config.toml
num_hidden_layers = 8
hidden_size = 256
num_attention_heads = 8
num_key_value_heads = 1
head_dim = 32
intermediate_size = 704
vocab_size = 1095
hidden_act = "swiglu"
norm = "rmsnorm"
norm_place = "pre"
norm_eps = 1e-06
positions = "rope"
rope_theta = 97600.0
rope_fraction = 1.0
qk_norm = false
attn_scale = 0.177
bias = "none"
tie_word_embeddings = false
parallel_block = false
init = "uniform"
init_std_qkv = 0.0285
init_std_o = 0.0
init_std_up = 0.0285
init_std_down = 0.0
optimizer = "muon"
learning_rate = 0.00576
lr_mult_o = 2.0
beta1 = 0.95
lr_head = 0.007
max_grad_norm = 2.0
warmup_steps = 200
schedule = "cos"
final_lr_fraction = 0.03
batch_tokens = 65536
max_seq_len = 512
doc_mask = true
train_tokens = 312200000
max_steps = 4764
dataset = "wikipedia_en"
MLP neurons of a small language model. Each row is named by its layer, matrix (down: output weights) and neuron, and shows model dimensions 0-255. Each number is 128 + 24 x the weight over its row's rms, rounded and kept within 0 to 255. Numbers have three digits each. A neuron's up and down rows have the sign that makes its largest values positive.
Before each neuron's rows, "fires before" lists the tokens most often just after its 100 highest values on Wikipedia text that the model never trained on.

fires before: "19", "20", "18"
L5.down699:150125137120125150123113111156104142120141196128114139136124156100142124119162097115128130138112084126121096126127137125112140121161108143152136139086155109170124140175110148171152122094111125146129046132159150097155126118132105122117112155129099116094135149149125145106117161134118124169157146097128140089107102068128156150142137075170147151095149167117144151139118142094117137148145148145095098120142128147157174116189121095131154102161121108116113102122152152131075154153121169174099149122125133173127106084133115096161136104126120176132137101110147124114130139132147138141167156106128087128121125101144128133106109110100120104134091174119137140166105101082092162100105108136109129125092123131072160145131165110114166138115155117123079113124111088121126146162107121

fires before: "8", "ence", "ent", "9", "7", "enc"
L5.down323:085126149156141111096129112129131138112127117116083086159120187128079097098165135101116133157127129090159096137104098127155131112134136164151132135086087118087139085124167176130145149131145083154138126104107121138131137093100178093157146109151189099132132183139154159100123144140132116125106129099144107128126134134150166127162085123148115134124121150112104136164174137132105112119122095162125173121161140102138159143101174083148113160157124126107107110078097136132110121120145110140089161167148126129103121083111142151098123153146124120063120130133080152152114102124126116135119157124132171154152090126117112108158119125119128130144120152128124151135071144127122140131137089088104171143132104103081129102133149128135129120132133101152074101107130132122112164130121112

fires before: "9", "7", "1", "6", "8", "5"
L5.down410:085140108146146173167134109169135103086145135136102151137108128104130147135113123133165140109141100150141112195141137161120121111145157125141140135112122119109172124109144135127129140150129169073122120115114098150130124181113111157114150134138147145107115128125185156139100210125187137141109150101085137089098139118157130142102146134103130142137156132116109154147124143134126128141117114132118156091118108149173137079137089144134135121118114075147132100094111141161109130117148097075157080137129114136149118145137099130106105117145165153133141111153083143108145145113123137137129069128156106150147160130114108158135152112165126122136126152124118139165081118120154078128119139115117120129162152149144113143149112154157105170166098128115178156070160136125186102153153136

fires before: "==", "The", "In", "A", "S", "O"
L5.down178:094105099103108099117123103150135118170122157123116142120132091132118096159099157091025112119158122163113084109143133174158135093113142124120131144111149103125145159121110117124128159153090148143144119169113139127145160129162133133141116152113120178137123124180176111120123082113132167106112107100126137075111154112128104150110139127117138114158162154111158123188148141126154135158133110162169114122150155107133152137157135123139082186129145131105158120142136101113160110116139134117130122121116108114130139173147113162173103131121113121091110182130103129119080088140135123179095138084116107096157142130141138098134110132159136173138137156115131137126165092138097082126139134096164134138118103142156139085137074130138129119115124108126096117120113143123086112110144110

fires before: "ist", "oc", "ass", "emb", "ur", "a"
L5.down77:151136163131116119106118132126122117095132181096142097095116150166170130084092097125111135102140137103168137164136104134154094178151143126125128095123144096155114143148103131134146086130137109108131162167123083125151156146126134140142125136138139152170127105099119168093134114178111172110116112116147108116105157133137140125101076152102097139124162164107117153108097103140127154190142167132107092129130118118114124160137119136148142124122143081145082118103184128089139129136152107122137153150164133129167135103102087160108101139143119142120114140102110159189100110122109080125094120140123111112112172162097116132130134119122099110099094119132140121144156126175100094152188161101128110129084123110127124123129138164128135130165077115105095164131120150104100162118135146

fires before: "fore", "ing", "gan", "h", "y"
L5.down10:120198158126096128128101151123164122123167072136117107171128147151160111132163131135146178144149099121147130163139116100164145050128093131146118155182125120165082121133132150121140125121125132149105108139140152081141123160127116104100143096118086119115119117067159108137117125086139125103110112109151120188103117132113135115144167129101146114175126130110101149145126130178134128139169137120096164139163116158103140112142142137070138107153153181152099114141127081088163106142123123117114136163122135143155149143113090126152109109130100134163160138156145143097096079095124117143125117142136127135138128110134162159122122134125137167104089141101178125127113123155114136146099113138168100152101110131165127117132172152139103110118134118101135122117133088141129122087094116

fires before: "ut", "19", "20", "es", "18"
L5.down679:131161156097116141073070103126142141153122134077115134102094139135163147150148129145144105098103126138119120171174137171125187141127075092146091128131144114113120106182096143141121136149171102129111061116124129150109119119157126169108127141140154114077169090132115106114130111087163158225148151124142141148122129161102148164101098124120125141134140117108109119132109085121167116136148131162092111108135146102099118149164133120106125129142150128118141104097100131132095137124110139141135113129115132116151113118137126096099102113121117150161136103136131136162108139099115149114143127105114119186138111082134126155123130142117128121162118147166149121135125068138152117085146119167130119133160144152111131101135137147123144178106124141131115144135115136152146190094071134

fires before: "ong", "l", "th", "p", "ge", "ac"
L5.down145:123129147142142127121110141086124097168134134142132164139125149110151146163145119136120176080156110146091164138169140173133135108136119089151137095158128126137115083143141149150154112172104141111181122097142126113132117101150165106149136118148133158094132134124135136131147169156102111124129143120120129087122140172097112150133150098092125111147110107117139135115140152112138117108146117145143135132161135103130134085132154132092125141141140064141060151133088117105111126136125102123167113080147139087154136152123152151146112116095148128152121109162146138131107186073156131114144098133121112130123125134093101106146099122137120097101147113145130150083072194114151135141153155111154138157184190169095172123096135143136128078103116116113144126097141114093154155104133103

fires before: "as", "es", "ment", "ic", "et", "us"
L5.down89:116114089083172152090114145161138160107137104111146116127075153137137132142145119137126157118159161130169127132156105116125133116103083106113119087141145143147129158139141152152132154132159139110132105135152127161114153109155110088140112096152117152166153120132144157126129129104116140150115119140099159162152105142070106135148107087135123110128088146088121142103139097131129118125146128093147163129161161096111109152169097113106123149112113168106120129161117125090086154102155132133137103142120140150122090176199119139131116116121113140095136168145106096182128120130094129135135133133084137176125138114109152143156130177092112173120117160122118127152086141111189124098142152121114142100129144101105132135143199131117190124106129125111096137124119148168070142135096140

fires before: " was", "il", " is", " are", " were", "'s"
L5.down332:122159133143136109138132086117072077102141132129127139167104113109149129118119129100151125114160159124136111141145155097107148121170126096132131121126138112112137131144086145122195119171110130175112130101150100164125144144149149160129118187121114118098128135093157133151141149160099073147172085105135086153127093097177125153144145130116143147139133127095149135119104136104147110132121149116124138112089097108129124157145104106082108142141151100137164072145135133085148132125131143111114137108139172143131134122147106159100145150138092120155125118111133124136135093097137116113141136113127131120093149115189085167084103080117103176107139148124085119086125159139175141132146102090120130123104076138093156111181133110150118137112125115077092113107127130106114154149158146

fires before: "fore", "ing", "gan", "h", "y"
L5.down8:113145145112134139086177147141117139124127124112089133118114127165124087086154104150135125086192158143156130133166171128130147079150090122175163106160119149148108140138133151102145146138161138159127120130149116095160109134120100141108074123178126094092058150112132142138116141167123108133123137156128104088136160171133118185123101131114168142109123115105117149165155153148098140141134141086159130119143167122161148149141127154152107095127158101094104141157112111149101145150119120093171149100169143086125133131102124168121156128150105085109124149131164106095146129125145103159161122143116097106151098088132173124142096144131126109157106094151139087179062125118143095126128130102151122146111104113122130147145139133145125130111139126136140125110090154122124112140123113